config.toml
n_layer = 12
d_model = 192
n_head = 2
n_kv_head = 2
head_dim = 96
d_mlp = 384
vocab_size = 10113
activation = "gelu"
norm = "layernorm"
norm_place = "pre"
norm_eps = 1e-05
positions = "rope"
rope_base = 1320.0
rope_fraction = 0.5
qk_norm = false
attn_scale = 0.102
bias = "none"
tie_embeddings = false
parallel_block = true
init = "uniform"
init_std_qkv = 0.0706
init_std_o = 0.0
init_std_up = 0.0706
init_std_down = 0.0
optimizer = "ademamix"
lr = 0.000756
beta1 = 0.9
weight_decay = 0.18
lr_head = 0.0103
grad_clip = 2.0
warmup_steps = 301
schedule = "wsd"
decay_fraction = 0.574
decay_shape = "linear"
final_lr_fraction = 0.0
batch_tokens = 65536
seq_len = 1024
doc_mask = false
train_tokens = 436700000
steps = 6664
dataset = "wikipedia_en"
MLP neurons of a small language model. Each row is named by its layer, matrix (up: input weights; down: output weights) and neuron, and shows model dimensions 80-175. Each number is 50 + 15 x the weight over its row's rms, rounded and kept within 0 to 99.
After each neuron's rows, "fires before" lists the tokens most often just after its 100 highest values on Wikipedia text that the model never trained on. A number after a token or word is its count.

L2.up212:55 52 66 35 54 46 35 55 38 65 29 77 41 21 63 58 57 45 71 46 40 52 32 52 54 30 54 56 39 25 49 63 40 82 28 49 60 47 35 43 91 51 72 83 41 82 60 53 21 54 65 43 64 68 72 50 30 71 69 44 49 42 73 45 65 56 35 22 43 54 66 63 49 48 33 73 55 39 71 60 47 39 47 58 40 31 33 42 39 43 37 37 41 52 46 57
L2.down212:80 58 55 47 62 62 48 59 61 70 54 62 51 35 77 58 57 48 64 35 57 27 39 40 68 45 63 54 38 33 49 71 50 61 33 55 52 42 67 52 62 49 61 78 39 77 54 55 00 61 68 51 67 55 85 25 46 62 54 44 36 35 42 55 53 34 16 40 60 51 59 59 47 63 49 59 37 40 68 37 63 47 51 45 27 52 41 40 49 47 46 69 53 54 32 44
fires before: "978" 12, "-" 12, "3" 10, "0" 10, "0 " 7

L5.up207:56 54 69 15 58 48 67 45 35 47 57 49 22 50 54 36 63 49 57 46 60 54 38 80 38 64 59 62 51 54 44 93 52 80 60 09 45 47 43 40 54 35 39 70 26 41 47 55 47 68 45 37 48 55 68 30 42 51 48 36 44 60 37 49 61 54 50 24 48 78 59 60 57 64 27 31 43 32 45 48 46 59 50 45 57 37 31 51 58 64 57 38 50 81 71 72
L5.down207:36 43 32 38 40 30 66 53 38 59 38 34 48 52 70 73 87 82 33 41 51 44 54 45 73 67 58 52 57 55 10 57 25 62 56 53 61 51 48 68 47 23 21 20 37 41 56 67 64 52 40 54 44 54 34 44 37 57 53 55 52 77 35 52 43 22 46 49 62 62 68 73 50 31 43 17 38 55 53 46 56 51 30 58 73 55 58 54 54 44 36 41 52 61 35 48
fires before: "| " 60, "|" 7, "votes " 5

L2.up351:35 53 44 30 49 53 60 69 84 65 39 41 50 91 42 69 67 90 38 54 69 55 58 66 50 41 70 73 52 54 83 41 41 39 30 33 49 59 60 57 65 40 58 55 84 32 66 41 46 36 45 48 49 44 50 46 56 62 58 55 48 59 34 56 78 50 71 44 57 85 48 79 41 75 39 55 39 62 30 41 38 58 39 69 71 53 61 38 60 51 74 63 68 53 69 51
L2.down351:38 34 74 63 51 68 51 29 14 39 46 46 57 42 45 62 30 43 52 70 52 57 37 30 33 47 50 62 44 48 46 07 36 41 28 53 44 47 58 68 66 62 57 42 59 62 66 56 42 44 71 32 44 48 74 34 02 61 46 35 39 63 57 42 32 60 61 35 34 59 63 42 75 60 57 20 57 50 67 60 62 63 47 62 23 48 36 47 41 54 41 58 56 38 55 48
fires before: "\n\n" 19, "–" 12, ")" 8, "S" 8, "C" 7, "D" 7

L4.up135:57 60 39 37 40 58 67 30 71 45 42 73 46 69 33 48 48 54 52 48 57 42 50 37 60 44 55 49 48 37 45 32 66 44 69 69 50 28 48 39 65 33 50 69 53 59 51 19 57 70 67 37 61 30 79 62 35 60 81 67 54 55 57 74 79 47 36 21 52 64 57 54 39 60 28 72 53 12 29 55 55 59 52 53 38 48 59 40 68 74 24 32 52 31 41 54
L4.down135:59 48 62 47 56 43 59 53 47 41 55 55 39 65 51 50 60 52 32 61 53 61 65 49 68 49 67 19 42 48 52 57 84 51 33 74 35 41 27 41 44 42 58 60 60 31 52 19 99 47 45 47 43 58 70 55 26 36 63 56 45 31 55 53 51 29 25 29 40 54 23 49 38 19 70 54 35 61 69 42 50 59 70 44 35 44 45 56 53 71 49 62 48 66 80 40
fires before: "| " 23, "was " 10, "is " 10, "a " 7

L4.up85:44 68 59 49 50 30 51 62 50 57 89 72 38 54 45 66 70 47 58 02 47 74 68 39 65 47 39 53 97 50 53 37 56 53 59 69 74 31 42 53 72 51 47 49 26 41 59 53 58 60 49 55 60 65 46 33 51 51 37 36 35 38 29 18 58 34 38 41 61 59 48 54 58 69 74 48 41 49 55 20 58 53 58 40 81 13 44 45 50 38 61 43 57 45 55 44
L4.down85:47 38 20 30 52 72 43 29 81 42 38 34 68 71 66 31 69 55 66 69 64 26 31 33 73 42 75 48 19 56 53 59 40 47 41 39 44 53 46 73 21 86 37 62 40 56 41 40 23 45 56 50 49 45 44 46 38 16 67 74 79 53 42 72 51 44 46 69 59 44 48 64 48 49 08 32 35 46 61 73 25 40 41 53 49 70 28 55 65 49 48 69 52 36 44 58
fires before: "\n" 43, "\n\n" 19, "of " 6

L5.up345:39 48 47 51 32 30 43 21 54 49 65 66 43 40 64 50 13 55 29 59 62 44 38 42 45 27 52 19 28 72 65 47 54 52 70 13 43 47 43 63 45 67 49 87 25 87 68 39 41 81 21 47 50 61 56 24 61 55 56 63 65 41 51 74 58 57 27 50 43 89 27 38 51 63 33 58 51 59 79 51 22 43 55 40 43 52 40 44 62 28 73 35 52 48 59 40
L5.down345:50 58 56 54 62 77 69 54 77 68 60 70 49 42 32 43 26 32 62 55 46 61 57 51 41 45 84 67 57 61 64 19 69 41 44 66 24 42 52 64 56 48 50 46 04 38 43 45 60 59 52 51 39 56 44 56 50 33 54 49 48 66 52 68 65 87 73 76 82 46 53 00 28 64 62 44 51 68 28 63 45 42 40 53 22 34 46 66 51 66 66 54 29 65 38 69
fires before: ", " 32, ". " 12, "line" 7, "\n" 5, ": " 4, "\" " 4

L2.up108:79 47 35 33 55 57 62 26 77 54 47 48 39 38 48 57 74 66 47 36 25 35 49 49 47 50 43 57 51 42 14 43 38 54 43 45 65 47 57 20 38 54 69 43 40 35 27 52 46 58 47 50 36 46 33 40 47 63 35 54 74 48 33 67 45 57 63 58 36 52 78 56 43 63 48 42 65 44 22 31 36 53 56 61 48 40 50 63 30 43 44 61 50 57 49 61
L2.down108:26 61 44 70 35 68 24 64 45 63 39 56 44 72 67 33 42 48 53 53 51 51 39 40 50 57 49 71 47 46 15 46 75 39 43 53 61 31 53 52 78 12 55 71 55 71 65 79 43 68 43 62 79 67 27 63 52 32 52 56 45 51 41 13 70 43 34 48 55 66 56 30 78 45 49 86 56 58 60 37 62 36 63 31 54 64 49 44 50 72 39 34 29 78 49 53
fires before: "\n" 24, "\n\n" 8, "'" 7, "os " 7, "ji " 5, "ney" 4

L4.up268:48 59 63 34 48 60 53 52 60 52 41 48 28 49 40 65 53 67 80 47 56 68 32 53 52 17 65 36 59 34 39 65 48 57 54 33 75 53 38 25 60 67 63 32 35 67 41 42 31 58 40 58 71 32 45 73 54 53 38 38 73 50 69 70 49 35 25 37 88 77 66 65 67 44 33 61 56 62 55 68 41 43 64 73 60 37 30 62 37 55 62 28 36 45 41 58
L4.down268:40 38 71 71 49 36 46 43 43 27 40 61 45 23 69 45 69 53 42 37 76 56 67 42 66 41 56 25 56 69 53 32 65 46 53 42 44 30 35 52 31 52 50 55 59 27 58 46 00 43 27 60 76 26 65 51 31 37 47 64 65 42 60 62 68 69 54 63 62 24 13 54 75 49 70 40 11 50 43 53 19 43 52 32 63 83 58 88 51 49 26 57 39 48 71 66
fires before: "| " 28, "dy " 9, "for " 6, "a " 6, "|" 5

L5.up85:53 61 62 39 48 38 55 38 74 56 50 28 70 36 19 31 39 45 49 62 24 52 12 50 41 38 26 50 68 61 48 72 62 51 40 45 39 83 64 61 63 53 45 67 65 37 17 54 31 77 57 64 43 42 69 37 50 81 74 64 50 85 48 60 73 64 22 49 40 54 42 48 50 62 53 60 56 57 35 27 65 56 27 73 26 47 48 29 21 54 37 57 70 23 41 40
L5.down85:38 59 43 53 59 47 81 46 48 38 54 52 26 13 50 43 52 35 40 49 55 72 64 62 63 45 44 56 54 41 40 74 50 48 42 63 51 18 48 79 39 57 36 42 71 49 54 35 49 50 36 79 90 34 42 48 52 36 88 36 55 65 51 73 88 36 33 67 26 60 78 39 54 80 42 62 60 58 46 48 79 60 51 54 50 29 47 56 61 48 37 40 56 39 62 38
fires before: ", " 43, ". " 12, "'" 4

L8.up79:39 44 30 54 59 43 65 54 80 83 60 56 42 87 56 78 50 30 51 46 35 51 45 49 36 64 62 77 52 48 60 35 57 45 51 55 49 44 35 55 65 51 26 77 46 44 53 37 32 48 80 31 53 60 47 27 39 52 78 23 50 44 68 57 58 16 44 45 26 31 54 20 70 85 60 43 46 29 54 33 26 55 33 59 44 71 60 67 31 37 27 37 74 41 21 65
L8.down79:56 69 73 68 48 42 41 35 39 29 38 26 57 54 46 55 29 68 48 55 34 31 35 36 75 49 37 45 30 35 70 66 38 46 74 47 41 38 35 63 48 37 35 58 51 55 62 57 99 25 68 49 51 57 28 22 79 42 50 49 27 49 64 50 56 42 49 41 54 67 76 66 74 41 67 56 45 57 44 54 44 44 77 69 42 58 36 59 48 43 37 50 73 44 53 05
fires before: "\n\n" 65, "S" 7, "\n" 5, "A" 4

L2.up290:44 64 46 51 39 46 55 46 50 15 47 58 33 66 30 37 67 40 70 06 20 27 57 40 58 66 26 46 74 50 65 66 35 54 60 54 51 31 44 61 32 29 48 54 34 69 40 49 49 61 47 72 58 82 61 58 55 62 47 51 61 32 35 57 43 31 31 77 54 49 23 54 28 42 66 54 45 48 50 21 77 34 32 38 47 42 50 49 43 48 27 46 54 20 48 56
L2.down290:66 65 44 74 66 34 52 49 36 28 47 48 60 25 62 43 54 51 60 38 43 56 26 52 38 64 64 82 56 68 80 63 60 81 32 41 63 29 56 44 16 51 75 33 66 49 49 40 80 39 43 90 49 67 69 63 37 40 52 43 58 41 60 49 69 57 54 39 43 62 56 42 44 52 48 29 42 65 71 73 15 29 42 27 46 50 26 25 60 73 53 48 58 40 64 25
fires before: ", " 22, "th " 12, "-" 6, "0 " 5, "4 " 5

L4.up72:38 57 50 34 49 42 39 39 58 41 54 62 50 68 52 24 56 27 80 47 52 46 47 76 55 25 61 57 51 76 45 53 22 42 48 46 29 34 63 54 46 43 47 68 67 50 51 46 48 63 46 63 49 37 74 37 53 71 67 44 53 65 30 87 39 57 28 54 46 63 43 61 72 44 49 50 26 65 59 46 40 48 49 44 14 28 25 56 32 16 66 44 74 44 55 48
L4.down72:35 50 73 62 28 47 56 27 39 21 31 56 39 31 59 24 48 42 61 64 55 60 51 38 49 52 27 67 45 34 50 17 62 42 39 74 35 36 48 75 61 87 55 61 69 61 61 57 24 62 53 27 55 56 40 21 65 56 35 53 31 39 52 73 62 53 43 23 48 73 63 70 48 60 67 55 54 79 48 67 35 34 42 55 66 44 58 60 51 55 60 55 38 41 34 35
fires before: ", " 31, ". " 19, "." 16, "'" 7

L2.up259:83 72 55 44 42 73 18 73 67 41 25 20 34 46 40 48 27 54 62 46 24 40 29 52 32 52 29 49 67 63 46 44 56 39 49 41 49 11 49 22 47 34 67 43 22 70 43 41 35 48 51 71 56 64 64 66 56 47 51 39 33 55 68 50 68 40 56 47 59 38 18 59 34 64 51 45 54 40 57 37 45 29 54 28 29 64 18 36 50 39 60 42 54 50 58 65
L2.down259:60 45 29 62 71 53 43 63 54 39 44 47 35 17 65 59 36 40 68 56 59 67 52 54 22 58 24 34 72 81 72 35 62 71 38 51 50 25 37 40 26 62 67 24 20 51 51 54 54 37 51 89 46 67 49 70 63 38 41 44 30 33 63 47 77 52 26 39 38 37 31 74 49 33 73 50 34 56 62 47 48 30 69 28 26 59 36 58 32 43 69 63 45 55 46 48
fires before: "4" 12, "0" 12, "5" 9, "4 " 8, "3" 7, "9" 6

L8.up70:57 36 32 59 46 46 70 71 78 43 48 77 47 19 47 52 45 41 31 58 38 77 46 65 75 43 81 37 57 15 54 44 58 33 37 48 68 55 42 41 37 51 46 52 54 41 59 33 41 51 80 49 51 70 38 66 76 64 31 59 23 48 19 47 41 41 40 30 52 64 70 66 56 54 53 65 25 50 43 55 47 57 28 74 55 76 61 33 60 26 05 34 47 46 31 51
L8.down70:41 68 39 57 67 38 41 74 44 25 71 65 63 57 47 80 51 22 42 65 33 36 51 49 45 37 36 59 13 29 47 57 36 62 56 61 27 35 59 55 64 36 39 52 42 65 55 40 46 47 53 35 66 59 31 61 48 57 25 81 60 41 82 30 36 69 28 38 38 44 41 66 73 43 50 52 55 55 50 42 26 52 65 51 73 57 46 56 31 60 33 38 27 47 78 48
fires before: "the " 44, "his " 5, "its " 4, "her " 4

L5.up286:51 49 61 21 58 40 34 51 43 45 47 82 45 53 36 41 61 43 51 72 55 38 56 49 64 37 53 31 63 43 66 39 20 36 45 51 76 48 83 63 56 16 56 78 31 75 34 44 47 46 41 61 53 57 52 36 51 68 58 41 86 39 48 47 44 29 54 79 26 41 44 44 49 36 28 29 33 61 39 33 45 48 42 64 55 28 67 48 57 38 54 52 71 61 56 20
L5.down286:66 74 41 64 55 78 64 49 59 48 09 48 33 58 38 56 62 42 29 27 34 56 54 54 56 40 51 52 37 71 56 35 55 53 59 57 46 21 41 31 29 48 42 48 66 48 56 25 31 42 64 49 47 39 51 81 28 43 59 67 39 38 57 59 35 69 50 43 53 33 45 37 67 54 62 66 37 66 55 60 68 68 23 41 36 68 20 57 57 74 46 58 37 26 37 42
fires before: "s " 50, "\n\n" 21

L4.up200:58 38 52 42 44 52 45 56 63 14 47 59 66 39 32 54 74 75 61 60 60 37 51 68 68 76 53 34 53 38 41 32 53 65 44 47 52 66 64 44 48 63 40 53 17 57 64 32 36 59 73 37 46 60 78 80 47 46 63 55 37 34 69 38 51 34 32 36 54 62 85 45 65 63 69 58 61 54 29 26 72 45 50 53 53 60 46 47 42 54 34 40 37 38 58 44
L4.down200:67 14 39 51 78 29 68 12 60 50 47 43 10 69 56 53 34 41 52 68 46 41 49 36 65 42 41 45 81 42 49 43 44 51 64 41 55 45 74 59 40 59 40 42 48 49 39 77 72 44 35 15 43 38 44 21 74 52 63 61 71 59 48 86 32 32 39 81 24 30 40 43 54 09 53 38 37 65 49 57 73 70 39 47 64 43 43 56 44 36 39 67 64 39 59 62
fires before: "\n" 48, "a " 7, "\n\n" 6

L4.up196:55 54 72 43 37 42 38 24 72 35 81 66 70 60 41 29 57 72 57 32 48 66 33 37 64 44 43 71 42 54 39 59 16 46 46 35 35 53 83 52 45 48 40 61 57 40 39 53 41 51 40 61 35 70 71 46 45 47 61 70 54 62 33 31 82 60 57 55 33 65 62 66 50 54 65 20 56 57 57 50 18 36 44 39 49 39 53 40 32 71 39 44 86 36 57 47
L4.down196:49 75 67 69 47 50 55 72 72 62 76 61 38 50 38 62 66 58 07 22 44 32 55 44 70 24 36 47 35 39 62 52 55 40 37 49 61 44 55 69 68 66 45 41 49 31 77 62 43 54 20 55 45 57 60 43 46 34 54 52 57 43 35 49 79 45 65 17 40 72 27 57 54 62 47 15 62 49 40 41 50 51 40 76 64 54 30 47 21 57 49 61 27 57 76 58
fires before: ", " 40, "." 10, ". " 9, "'" 5

L5.up347:60 55 50 66 64 45 55 56 39 57 92 65 50 56 45 49 71 54 73 43 53 62 48 78 37 66 43 45 41 72 66 59 33 37 76 36 75 69 15 64 47 21 52 60 48 58 54 51 38 54 33 55 69 27 57 44 83 53 33 58 68 47 44 53 70 57 17 24 38 80 63 60 75 51 69 53 54 59 36 25 49 55 12 29 40 25 41 36 43 40 41 60 60 70 70 59
L5.down347:42 37 62 60 39 57 71 36 44 61 66 33 68 48 60 34 29 58 48 51 52 67 66 38 52 47 46 58 52 39 31 61 61 46 13 29 28 44 52 46 45 74 24 52 51 41 61 64 36 45 54 37 38 64 99 48 52 60 25 59 33 50 54 58 52 27 59 65 64 38 54 25 67 53 39 27 60 38 40 55 39 74 56 70 42 38 57 70 60 41 61 51 60 45 28 55
fires before: ", " 31, ". " 15, ") " 6, ": " 4, "." 4, ")" 4

L2.up107:37 57 58 28 43 27 26 31 50 68 69 45 62 45 26 42 82 46 37 31 52 55 53 36 18 34 40 33 60 65 39 55 43 29 44 33 54 74 26 32 53 37 42 52 52 57 30 51 36 38 55 48 39 51 58 57 79 40 68 43 54 31 61 43 83 33 53 16 44 57 48 54 47 56 63 61 62 48 36 52 25 41 51 31 55 61 42 43 50 55 40 45 94 22 49 50
L2.down107:38 40 45 37 76 63 49 37 40 52 84 64 61 58 66 21 57 81 52 35 44 72 58 24 40 64 62 32 41 65 30 54 68 51 62 44 54 61 44 54 65 43 79 46 41 40 52 62 24 34 63 22 69 45 73 58 91 31 49 46 51 32 83 43 69 61 43 28 44 53 56 20 57 27 59 35 52 36 33 75 34 51 72 34 53 39 60 37 52 39 54 56 82 34 39 57
fires before: ", " 27, ". " 22, "==" 4, ": " 4, "." 4

L4.up96:55 18 58 52 28 45 49 62 47 47 61 43 37 47 44 51 35 52 73 39 33 58 57 48 56 46 97 41 61 29 74 47 58 56 49 56 60 44 39 22 50 66 42 45 38 37 43 49 32 55 64 57 77 64 47 49 48 42 46 28 23 74 47 55 60 72 61 57 47 76 34 45 61 61 43 50 34 54 53 60 38 56 66 52 39 28 43 50 52 57 62 56 46 38 58 44
L4.down96:53 42 41 85 56 56 58 44 58 50 66 50 69 66 36 56 66 78 52 55 58 32 49 55 58 76 61 48 30 52 55 31 60 38 41 36 42 45 24 63 63 64 22 57 53 55 54 56 49 72 75 39 41 52 70 17 40 57 71 63 51 54 67 55 29 52 55 20 80 45 33 47 32 66 51 10 47 64 33 49 49 50 64 41 38 54 54 52 40 54 53 51 41 54 30 29
fires before: "| " 77, "|" 20

L5.up61:31 61 40 63 18 48 26 52 75 48 46 37 45 64 40 47 34 35 49 49 30 48 50 27 42 36 55 45 76 79 40 43 33 47 69 15 38 65 45 55 41 17 24 80 38 68 37 38 34 81 26 49 52 32 62 67 62 32 48 60 38 46 67 80 61 66 22 42 33 40 54 45 50 59 57 53 60 70 61 61 59 63 47 57 71 40 36 34 47 47 29 45 75 48 43 56
L5.down61:45 65 63 66 45 37 50 58 45 38 45 76 52 78 21 62 75 61 35 38 49 76 53 79 32 69 46 58 70 59 65 53 12 52 41 62 47 64 46 34 59 46 42 26 31 66 39 52 21 51 33 61 40 59 53 81 51 53 72 59 40 45 77 61 68 42 33 41 54 38 30 58 42 53 77 50 43 60 35 47 42 42 38 41 52 29 36 50 41 47 49 56 72 20 56 83
fires before: ", " 16, ". " 14, "\n\n" 13, "The " 4, "L" 4

L4.up287:46 50 55 33 61 44 43 42 53 34 26 53 40 51 38 49 57 78 72 51 58 62 63 54 53 50 58 53 66 05 30 66 74 46 52 60 46 47 60 15 50 51 59 51 40 75 42 37 28 70 50 60 40 53 42 45 56 65 44 62 78 31 78 36 53 40 67 53 42 41 33 28 54 53 40 62 43 35 73 69 46 31 47 32 38 67 48 25 53 37 52 26 62 59 73 60
L4.down287:42 39 47 38 48 67 36 41 14 49 66 35 42 58 69 50 64 69 52 60 61 65 57 51 68 34 22 51 55 64 75 47 40 64 59 49 92 60 43 48 37 56 57 39 60 53 50 84 42 46 45 50 34 30 75 54 38 60 66 49 21 63 34 61 53 70 42 56 60 54 66 53 42 71 21 31 47 51 62 36 50 67 59 55 21 48 62 47 37 42 54 65 24 47 51 51
fires before: "| " 48, "|" 30

L4.up126:47 50 36 49 39 36 52 74 47 66 78 76 43 51 55 64 72 64 48 51 56 48 50 77 68 50 49 37 69 38 40 56 50 50 58 47 73 66 44 49 36 41 28 50 59 50 58 59 52 32 53 42 59 33 55 36 56 68 64 47 19 36 39 47 55 33 34 63 16 71 53 30 54 43 46 58 62 48 42 27 64 53 42 60 61 47 85 54 66 29 33 34 55 84 79 81
L4.down126:48 63 67 41 48 53 47 56 55 47 41 12 49 72 38 49 26 47 58 43 43 37 48 42 34 43 28 43 07 58 75 58 30 46 46 56 30 69 57 44 75 55 58 46 23 64 34 17 50 67 42 62 60 50 30 50 48 38 38 60 62 52 55 79 63 67 65 62 48 31 49 76 52 67 49 45 33 56 67 66 46 65 42 40 23 41 41 41 42 84 65 39 64 36 15 24
fires before: "\n" 34, "s " 25, "\n\n" 4

L2.up33:32 65 53 21 25 35 42 24 51 55 53 45 67 60 60 48 54 45 50 10 35 54 37 37 43 36 36 62 54 62 53 50 30 38 45 52 32 49 28 44 51 53 75 54 53 60 42 46 39 48 33 58 72 65 38 39 94 38 39 49 68 41 20 31 78 50 50 49 52 54 39 43 45 52 64 40 39 51 51 39 40 49 46 35 65 53 41 34 36 58 25 37 72 74 60 63
L2.down33:37 35 46 49 29 15 50 50 71 65 64 48 62 51 43 46 38 44 72 32 46 41 49 49 39 71 31 57 33 49 50 11 41 19 52 56 43 62 18 52 57 58 68 48 64 67 69 55 17 23 37 68 53 75 53 54 84 33 41 58 57 56 51 55 84 57 26 61 72 47 59 27 60 41 82 57 27 64 25 61 47 37 38 66 60 72 37 59 30 64 52 73 68 62 50 56
fires before: ", " 37, ". " 16, ": " 5, "==" 4, "." 4

L2.up292:36 35 69 51 73 15 21 19 57 60 42 38 61 44 50 40 71 72 68 46 47 43 23 50 28 58 57 46 47 28 56 55 12 62 62 28 39 57 71 69 46 54 49 51 69 53 42 25 56 59 54 77 88 40 52 71 68 58 36 58 48 43 74 56 38 54 65 31 28 38 44 47 58 59 60 37 45 41 24 27 38 59 48 67 37 35 28 51 52 45 54 47 67 32 38 31
L2.down292:68 66 48 52 65 26 58 76 39 26 56 56 47 30 42 70 47 68 61 60 47 47 76 61 66 39 34 30 42 73 78 23 72 57 73 41 35 39 35 59 48 46 55 50 42 38 62 71 29 58 69 51 43 69 29 52 46 58 64 75 50 04 48 52 59 68 35 61 37 43 37 55 38 53 38 67 42 57 64 63 53 42 29 64 29 23 72 29 41 47 49 44 26 71 54 29
fires before: "\n\n" 78, "\n" 7

L2.up56:29 43 66 38 24 56 35 47 58 61 63 63 47 36 26 63 59 48 19 45 26 52 51 41 81 28 61 48 65 80 40 65 36 70 52 35 38 92 66 34 66 22 45 33 47 60 51 38 35 45 70 45 64 57 56 46 26 56 88 30 40 44 21 43 65 38 32 39 77 68 44 79 64 57 65 61 51 43 81 23 72 50 21 77 39 45 63 48 60 49 39 33 80 42 45 25
L2.down56:68 40 55 35 50 71 51 42 49 30 53 48 57 33 60 48 53 49 57 48 37 48 43 46 81 38 66 50 49 66 39 49 37 50 54 28 49 56 42 41 57 29 84 51 43 47 41 49 00 76 61 38 72 52 68 39 44 68 69 56 45 54 56 62 64 46 53 45 83 42 49 68 56 55 42 53 60 42 59 48 61 55 42 65 51 48 55 36 58 49 42 43 68 51 46 54
fires before: "s " 79, "t " 4

L9.up7:47 33 41 48 37 67 41 42 49 49 48 83 57 59 57 15 63 49 56 63 26 26 53 53 40 25 67 33 39 48 56 59 48 37 45 37 72 70 52 54 35 37 70 66 35 64 44 33 59 41 65 48 46 45 79 36 59 53 63 57 29 44 75 52 42 33 09 25 36 53 64 56 71 59 52 72 32 61 32 66 53 20 37 62 14 32 75 42 39 20 57 53 51 65 55 40
L9.down7:61 26 52 52 48 64 40 37 69 36 67 44 51 52 55 36 57 30 56 52 58 32 50 40 46 48 68 54 59 24 33 51 69 48 63 55 64 28 81 64 53 26 54 53 47 54 70 43 99 58 53 34 63 72 44 16 55 85 47 63 54 65 62 53 21 57 71 46 63 18 40 68 53 61 38 64 54 41 44 53 41 60 50 55 26 53 51 66 25 18 50 51 48 55 31 52
fires before: "the " 33, "| " 23, "a " 4, "- " 4

L5.up288:64 60 51 40 55 44 06 62 63 33 55 36 48 31 56 51 45 42 63 72 54 17 34 41 65 52 60 54 49 24 68 46 72 42 31 46 58 30 44 49 71 52 82 60 26 79 26 56 32 50 51 46 53 53 75 72 41 53 61 62 34 36 49 70 54 45 22 49 58 53 28 37 41 50 64 82 36 45 64 45 38 33 53 62 28 55 51 65 60 71 22 37 32 45 57 53
L5.down288:42 71 47 41 72 37 57 26 55 50 40 29 56 64 31 40 64 43 79 63 59 55 55 40 43 62 27 31 60 81 22 50 39 39 71 46 59 45 50 33 35 40 62 54 44 56 45 39 31 38 64 31 31 48 33 25 36 53 50 68 19 46 51 60 55 27 61 44 26 36 86 71 62 52 55 49 57 19 27 51 67 36 27 67 51 39 32 35 45 51 50 51 68 38 38 45
fires before: "\n\n" 25, "==" 18, "4" 7, "0" 7, "9 " 5

L9.up321:70 59 59 33 52 61 51 29 37 32 51 71 39 54 22 74 55 35 30 42 60 55 51 61 60 56 81 63 63 31 23 42 62 57 53 61 63 26 49 23 37 69 49 60 48 40 25 54 49 51 83 39 69 59 60 38 93 56 57 54 45 42 62 33 34 48 22 36 54 44 48 44 69 55 67 56 44 72 40 34 69 58 52 36 46 56 71 18 48 54 55 22 50 31 30 54
L9.down321:52 46 56 54 51 54 44 67 60 41 48 14 51 48 79 52 43 76 48 50 57 65 53 48 23 48 43 24 41 43 63 46 58 65 22 24 45 28 35 74 69 53 52 66 57 52 59 61 36 65 47 55 54 31 52 57 68 60 67 55 23 35 31 45 58 40 62 70 27 77 61 17 50 61 53 49 33 72 38 32 46 47 66 86 49 27 58 47 66 38 58 50 50 51 85 59
fires before: "\n" 35, "\n\n" 17, "that " 5, "the " 5

L9.up268:75 41 77 50 54 55 56 27 40 40 27 50 55 63 54 34 76 48 75 49 48 38 59 37 39 23 52 47 33 77 42 65 58 34 42 25 48 65 53 57 73 65 60 64 41 60 49 49 48 75 55 71 43 39 73 57 54 67 55 59 49 42 38 80 69 37 47 56 48 52 43 33 59 68 63 36 59 72 30 09 57 70 28 65 62 42 32 37 55 39 32 27 56 28 66 36
L9.down268:48 43 20 23 80 36 48 68 56 42 61 51 51 43 47 43 55 84 29 49 44 45 59 55 60 45 49 69 69 53 56 36 46 69 63 79 58 49 59 67 31 30 60 56 32 42 65 52 24 61 52 27 57 66 30 38 43 35 42 36 59 48 47 56 53 34 46 37 60 73 61 76 70 69 58 48 37 43 41 61 47 12 83 48 39 28 59 62 23 62 67 42 53 28 50 56
fires before: ". " 21, ", " 15, "." 10, "s" 4

L5.up150:45 57 80 47 43 68 33 32 51 53 42 51 41 30 31 38 67 52 77 57 25 50 25 26 45 38 49 31 72 78 69 44 47 45 51 23 67 27 78 33 45 41 58 57 43 42 67 40 44 73 48 56 66 34 76 77 64 53 32 60 50 45 43 67 56 37 27 82 68 31 20 73 59 56 58 65 39 42 20 33 38 41 10 62 39 54 30 47 44 39 27 35 78 51 57 45
L5.down150:53 48 37 69 56 36 37 25 50 32 54 36 49 31 53 62 41 64 96 68 65 38 82 57 46 61 18 36 59 52 85 40 56 41 62 55 22 63 57 11 81 42 70 71 36 47 25 43 33 39 51 75 44 49 53 68 77 36 73 45 48 22 55 40 53 29 37 46 67 49 38 51 29 60 50 44 82 39 53 58 29 12 33 26 53 57 58 56 31 53 49 57 45 67 74 63
fires before: "0" 18, "4" 9, "4 " 8, "2 " 7, "\n\n" 7, "5 " 6

L4.up148:34 65 58 55 28 43 24 45 48 27 71 44 70 52 40 34 38 65 62 48 33 68 38 52 40 39 52 49 69 39 37 47 43 51 52 55 53 29 61 39 74 59 48 70 71 75 42 35 47 65 23 51 63 53 65 43 48 50 67 35 44 44 45 45 79 12 27 72 58 76 50 49 29 80 59 59 35 68 69 22 19 38 39 39 36 48 39 36 42 54 24 20 49 60 61 41
L4.down148:34 54 40 57 29 50 34 46 74 54 56 36 68 44 34 42 52 72 33 53 40 44 59 61 55 46 67 39 50 44 49 57 63 56 60 06 44 58 36 51 64 53 28 47 59 70 67 45 61 46 21 71 38 50 31 40 55 56 54 80 43 39 56 53 89 43 33 51 63 70 52 73 38 36 56 43 45 62 39 66 48 69 62 49 39 40 21 32 54 43 45 79 57 53 78 64
fires before: ", " 36, ". " 21, "." 10, "==" 8, "s" 4